Part of a small language model's weights.
Training: a variant of Muon for these matrices, 330M tokens, 5042 steps.
MLP neurons of a small language model. Each row is named by its layer, matrix (up: input weights; down: output weights) and neuron, and shows model dimensions 160-255. Each number is 50 + 10 x the weight over its row's rms, rounded and kept within 0 to 99.
After each neuron's rows, "fires in" lists the words (lower case) most often at its 100 highest values on Wikipedia text that the model never trained on. A number after a token or word is its count.

L6.up798:29 48 47 50 38 59 64 46 67 56 30 58 57 64 60 51 48 43 40 52 54 57 69 53 56 40 60 43 53 54 63 33 62 58 49 36 53 46 71 60 63 33 44 55 44 42 41 44 51 58 55 46 53 52 54 47 44 50 50 57 46 40 43 55 52 53 54 48 46 53 38 52 55 66 54 65 56 48 55 63 52 40 45 35 50 45 61 43 50 60 49 41 50 32 40 57
L6.down798:37 53 55 45 66 29 64 61 51 50 44 53 58 54 47 57 39 64 61 50 58 57 47 51 57 59 51 40 47 44 42 37 51 37 70 45 53 73 44 54 57 56 60 47 51 57 49 56 62 40 45 58 45 56 53 45 49 43 53 52 41 41 60 40 53 44 66 54 58 62 50 54 24 44 51 35 60 35 49 43 40 44 41 49 51 43 48 41 29 65 41 45 51 57 34 54
fires in: "after" 26, "with" 16, "thus" 7, "as" 7, "despite" 6

L2.up954:35 48 41 57 60 51 56 42 53 52 64 56 51 56 59 49 59 56 53 57 68 41 47 61 39 57 52 31 41 54 51 51 58 34 66 48 55 52 53 40 53 22 35 61 48 57 53 49 47 38 50 34 41 47 60 53 43 60 45 56 34 36 59 82 27 54 44 45 54 56 55 47 59 63 49 26 38 58 60 70 46 51 69 48 53 52 35 46 45 49 51 61 69 38 53 39
L2.down954:60 63 44 42 48 44 41 58 59 56 66 57 39 63 47 49 46 37 43 60 57 54 55 49 49 60 51 37 42 34 50 56 45 59 29 43 61 45 48 48 32 70 40 58 81 50 43 40 62 66 52 46 47 44 56 53 52 62 50 39 48 31 44 63 31 43 50 64 35 59 47 63 66 66 61 58 57 56 51 35 52 48 39 56 62 35 46 45 59 56 54 56 57 56 38 38
fires in: "an" 50, "her" 15, "his" 11, "their" 5

L6.up361:52 55 39 55 43 38 77 53 61 40 45 58 47 42 58 59 52 46 50 59 68 47 52 64 52 57 42 45 49 42 45 44 49 46 45 50 35 80 63 38 57 26 57 54 41 49 35 55 42 49 48 59 62 38 56 55 49 54 38 48 35 65 48 47 50 52 54 32 45 52 48 53 47 53 45 55 46 53 48 61 60 43 32 58 44 50 52 53 42 73 51 49 62 47 49 49
L6.down361:49 40 38 52 49 64 55 67 52 59 60 55 47 51 21 50 50 43 58 41 58 50 55 44 54 58 64 69 67 40 65 48 46 48 51 49 70 55 45 53 53 49 29 61 40 58 56 55 50 42 55 39 49 57 43 71 66 66 43 49 51 66 55 37 54 40 45 55 46 51 29 28 47 50 32 63 45 55 44 50 48 64 69 56 35 51 49 48 35 45 64 42 45 50 31 36
fires in: "as" 34, "name" 14, "season" 5

L10.up834:39 58 69 48 73 31 40 71 61 59 55 48 52 56 23 61 54 39 49 50 49 51 53 35 47 35 43 52 65 67 44 64 48 52 57 49 60 47 61 39 62 55 42 44 48 57 52 57 58 50 44 39 45 51 52 65 58 39 47 44 29 47 42 54 57 37 40 33 47 70 47 57 58 65 54 78 44 62 53 45 46 53 72 62 52 59 61 54 45 69 42 47 36 41 37 43
L10.down834:56 46 38 54 53 32 44 40 44 43 53 58 52 41 35 70 51 59 51 46 59 30 65 66 41 46 46 39 44 40 36 61 64 43 51 62 61 54 36 66 57 53 39 45 62 62 58 58 54 48 59 57 36 43 40 48 61 51 38 41 40 51 56 55 56 43 48 50 46 35 46 57 51 43 41 26 45 47 38 31 27 49 62 57 47 37 51 71 35 51 49 35 55 39 60 43
fires in: "they" 42, "to" 11, "you" 7, "rock" 4

L2.up409:55 58 42 62 56 46 45 42 65 58 43 54 51 67 50 53 44 37 64 59 46 63 51 42 66 51 65 53 27 63 40 64 57 37 52 52 41 55 49 48 73 26 40 67 44 61 55 49 62 43 61 59 43 48 57 45 51 42 50 60 48 68 47 43 41 36 28 60 68 39 43 47 27 66 64 51 45 49 37 49 56 53 51 49 46 65 28 46 54 51 44 65 58 40 40 54
L2.down409:45 44 51 56 44 48 38 48 45 49 43 54 53 53 50 54 43 38 57 23 56 57 55 29 53 73 55 48 44 66 28 59 57 44 38 49 47 31 40 50 63 52 35 56 47 59 61 51 61 32 34 47 32 55 65 58 48 36 67 67 63 58 49 46 37 45 46 42 47 53 54 65 57 27 66 50 50 70 56 55 45 57 55 64 48 45 48 47 57 42 67 46 35 52 40 61
fires in: "can" 36, "would" 12, "may" 12, "could" 7, "must" 5

L2.up757:57 38 38 40 57 44 54 62 43 45 65 65 68 53 49 47 45 35 42 63 50 43 53 51 46 44 47 41 29 59 58 26 45 33 59 40 54 62 52 35 49 39 49 51 57 49 51 52 43 50 62 36 53 48 40 42 36 48 49 50 51 44 40 43 58 64 44 42 52 63 42 51 51 48 24 40 41 69 44 60 66 31 59 29 65 45 50 52 41 57 50 55 66 49 42 55
L2.down757:37 58 60 41 39 33 52 57 32 55 50 53 59 55 52 36 55 30 24 48 41 44 49 42 46 64 28 52 48 67 41 47 48 36 43 53 53 38 69 32 60 53 61 40 34 50 59 74 39 47 55 62 49 65 45 52 27 49 52 50 47 41 48 51 40 53 53 38 34 64 59 49 65 34 46 49 44 70 40 63 55 49 43 46 49 60 47 50 51 46 49 46 70 42 69 51
fires in: "her" 54, "his" 7, "download" 5, "heritage" 4, "pts" 4

L4.up596:48 48 44 55 50 64 51 53 59 41 50 35 74 50 56 61 48 51 33 61 67 39 66 56 50 47 64 31 44 40 48 50 45 28 54 50 54 49 51 68 31 58 39 55 44 50 66 45 45 59 58 50 45 64 54 61 67 48 57 58 46 53 26 44 49 37 59 55 52 60 62 33 28 64 63 37 49 49 46 52 57 45 40 54 35 58 45 49 29 46 60 59 43 43 29 63
L4.down596:75 55 52 54 51 45 52 50 30 70 55 35 65 53 48 42 48 48 42 46 42 52 47 51 29 41 59 59 48 39 38 57 49 29 53 42 56 38 50 50 64 37 55 52 54 41 62 54 51 49 46 42 37 37 61 55 63 46 44 51 49 46 56 51 42 53 54 41 47 54 47 45 48 56 39 54 48 54 52 45 43 51 52 49 48 64 50 34 68 45 47 69 50 50 58 58
fires in: "in" 53, "on" 8, "of" 7, "information" 4

L3.up434:55 61 51 50 60 47 37 47 38 56 39 47 59 54 53 53 58 70 64 54 54 38 50 46 59 60 33 56 65 65 46 30 18 55 51 50 44 53 47 43 53 58 46 51 39 58 57 42 65 53 65 47 50 51 78 46 68 34 36 52 50 70 47 47 56 45 61 56 51 34 55 34 49 58 38 35 67 55 53 41 60 41 53 65 35 39 67 44 41 61 54 51 54 54 33 61
L3.down434:29 49 48 54 54 43 50 54 40 26 49 37 59 60 45 44 49 53 51 39 48 41 50 33 61 50 32 53 45 46 28 55 46 53 51 55 58 27 27 38 40 46 45 47 38 38 59 58 56 61 46 36 49 41 56 46 52 58 51 50 48 36 32 48 58 38 62 44 52 46 45 45 63 59 48 33 38 55 43 41 34 42 53 46 50 21 57 66 57 60 48 49 61 53 47 39
fires in: "of" 56

L3.up276:42 51 54 34 66 41 43 53 50 54 44 49 46 44 55 46 48 47 55 60 64 46 50 58 61 66 28 51 54 72 37 41 45 27 41 50 52 37 54 53 51 47 49 33 49 58 60 55 49 78 53 50 46 36 57 44 38 74 53 46 46 46 35 37 61 44 50 58 55 55 48 34 57 39 59 30 44 57 29 52 46 37 41 56 52 46 57 39 47 57 69 40 64 47 58 43
L3.down276:51 41 48 46 70 50 44 49 38 55 42 62 51 59 36 46 75 36 39 64 39 50 45 39 56 57 18 44 50 58 63 51 46 63 50 38 46 47 57 53 56 41 45 53 27 69 56 55 58 47 81 61 60 38 45 44 51 43 45 50 50 44 44 26 61 37 66 60 68 51 52 35 37 61 43 63 48 58 53 36 30 56 49 55 23 40 48 67 47 38 40 36 62 37 49 53
fires in: "of" 37, "hisham" 14, "adventure" 13, "list" 5

L3.up541:51 50 42 51 64 48 56 39 44 54 41 27 48 42 38 54 31 68 66 63 56 46 37 30 60 65 49 34 57 60 51 34 51 42 62 63 55 46 39 50 54 49 69 58 43 57 65 32 56 53 49 58 41 56 30 42 47 38 60 56 54 38 43 47 68 58 55 57 51 53 56 43 43 49 45 52 49 47 57 45 40 66 52 44 52 40 47 43 54 55 52 49 67 36 24 40
L3.down541:58 43 41 48 44 38 37 50 57 43 47 45 54 55 61 57 52 45 57 56 51 51 56 45 48 40 46 51 52 53 57 54 68 48 64 49 40 48 35 54 43 43 32 44 60 61 53 36 32 60 38 52 29 57 30 52 48 55 50 60 51 19 70 47 37 42 46 71 42 50 64 59 60 45 37 44 55 40 63 54 60 50 56 60 47 63 47 52 36 54 55 44 40 53 44 37
fires in: "of" 27, "on" 16, "set" 5, "chose" 4

L10.up876:55 52 41 53 55 44 58 46 52 57 61 32 45 61 51 54 50 49 32 72 46 54 46 26 66 39 28 62 47 41 43 50 65 72 43 62 48 30 54 54 37 53 65 58 44 41 57 41 60 65 60 39 72 58 52 52 51 44 29 60 56 38 45 50 48 41 65 50 51 72 60 46 50 68 47 56 67 47 63 45 71 58 46 44 67 42 56 42 49 42 51 53 46 53 33 39
L10.down876:50 58 60 41 37 33 43 53 60 45 53 66 61 42 44 32 46 51 55 66 21 48 67 44 57 45 36 39 56 42 36 67 51 62 47 48 57 52 66 40 24 40 56 49 47 56 38 70 39 48 43 49 52 60 45 50 59 60 49 42 51 47 58 38 43 37 43 50 55 56 55 52 52 78 49 49 53 64 45 41 54 48 54 43 55 41 52 30 46 46 51 57 52 38 64 45
fires in: "a" 42, "his" 11, "working" 5, "labour" 4

L10.up316:55 56 54 48 43 41 80 50 42 44 55 57 46 41 52 53 46 38 62 48 45 39 40 40 63 58 46 66 56 68 47 60 55 54 58 52 48 48 55 64 47 50 43 40 46 52 49 52 57 60 52 53 44 69 37 52 42 49 59 43 59 55 59 47 42 57 65 46 46 49 55 55 34 54 61 44 45 66 63 45 57 53 24 47 64 53 59 41 48 57 44 47 44 69 37 43
L10.down316:33 55 48 54 58 52 24 51 51 52 43 50 67 51 61 58 56 46 63 45 41 30 48 63 44 54 47 28 42 65 49 56 55 65 42 35 51 48 51 34 35 49 70 41 45 47 46 51 45 64 43 63 46 30 62 53 37 41 46 48 49 46 39 34 47 57 49 54 61 46 54 64 63 56 60 32 64 35 59 62 62 35 53 68 44 55 33 45 53 17 56 47 62 49 42 53
fires in: "a" 61

L10.up394:63 42 59 47 59 49 40 52 49 27 48 62 61 47 46 57 52 50 57 53 42 42 47 52 60 57 54 45 57 58 48 64 52 49 30 39 48 55 51 46 64 56 35 56 34 44 51 63 46 43 52 62 42 37 50 49 44 52 56 72 52 45 55 39 46 64 33 19 59 54 38 24 61 63 40 51 39 60 53 52 54 40 51 48 51 43 47 57 58 53 52 46 54 35 60 52
L10.down394:58 47 59 55 38 38 35 60 51 39 56 44 54 51 28 60 55 52 58 51 46 57 49 57 53 48 48 55 46 44 43 28 53 57 67 61 61 39 52 70 29 58 40 64 35 46 52 75 55 50 45 55 58 66 49 52 63 56 57 45 61 54 43 36 47 48 28 69 64 50 61 48 57 55 48 52 52 49 49 41 73 60 60 58 57 58 45 68 51 35 44 49 44 51 32 63
fires in: "to" 47, "would" 10, "affirmed" 5

L4.up16:38 52 59 33 56 40 46 39 39 67 52 46 47 42 58 54 39 60 55 48 58 43 40 35 58 60 30 53 36 49 48 55 52 62 51 46 47 50 52 47 54 58 59 65 59 48 65 31 50 44 57 40 70 47 38 64 53 63 62 53 55 44 47 47 45 25 38 55 36 36 46 57 45 52 48 42 57 50 53 59 68 61 54 49 52 44 58 60 47 23 44 59 53 60 54 39
L4.down16:49 48 48 57 44 51 59 54 42 72 58 47 50 52 39 36 55 46 65 46 48 37 41 54 45 55 51 37 57 50 41 44 60 31 57 56 57 52 51 37 39 19 51 52 33 67 40 26 61 37 59 69 60 56 52 52 57 49 57 61 26 29 46 40 54 62 50 45 67 65 50 35 21 61 52 56 55 56 47 42 58 43 46 48 45 49 27 67 46 49 61 62 46 47 52 51
fires in: "of" 39, "parliament" 7, "st" 5

L2.up430:36 81 37 49 50 22 41 42 69 64 55 43 51 57 54 60 61 45 52 49 45 51 58 43 40 57 59 70 37 32 46 53 46 42 49 48 37 54 53 39 53 45 46 65 55 63 48 41 53 41 50 52 52 42 46 59 52 37 53 67 45 37 56 33 51 39 56 37 60 49 57 57 53 37 70 37 45 51 43 63 59 46 53 40 57 56 51 52 50 49 56 41 54 66 43 47
L2.down430:43 48 42 47 77 42 63 47 58 46 58 69 53 47 48 34 31 46 63 33 22 60 53 45 47 39 52 55 52 66 56 29 43 50 46 55 50 58 49 45 48 41 46 52 46 30 47 49 41 40 54 59 45 50 48 55 62 53 57 51 49 56 65 52 64 29 55 53 39 66 53 50 73 33 57 41 43 52 66 54 59 70 55 59 47 63 47 26 45 38 44 45 42 48 56 50
fires in: "parliament" 14, "government" 14, "assembly" 9, "empire" 7, "council" 7, "church" 7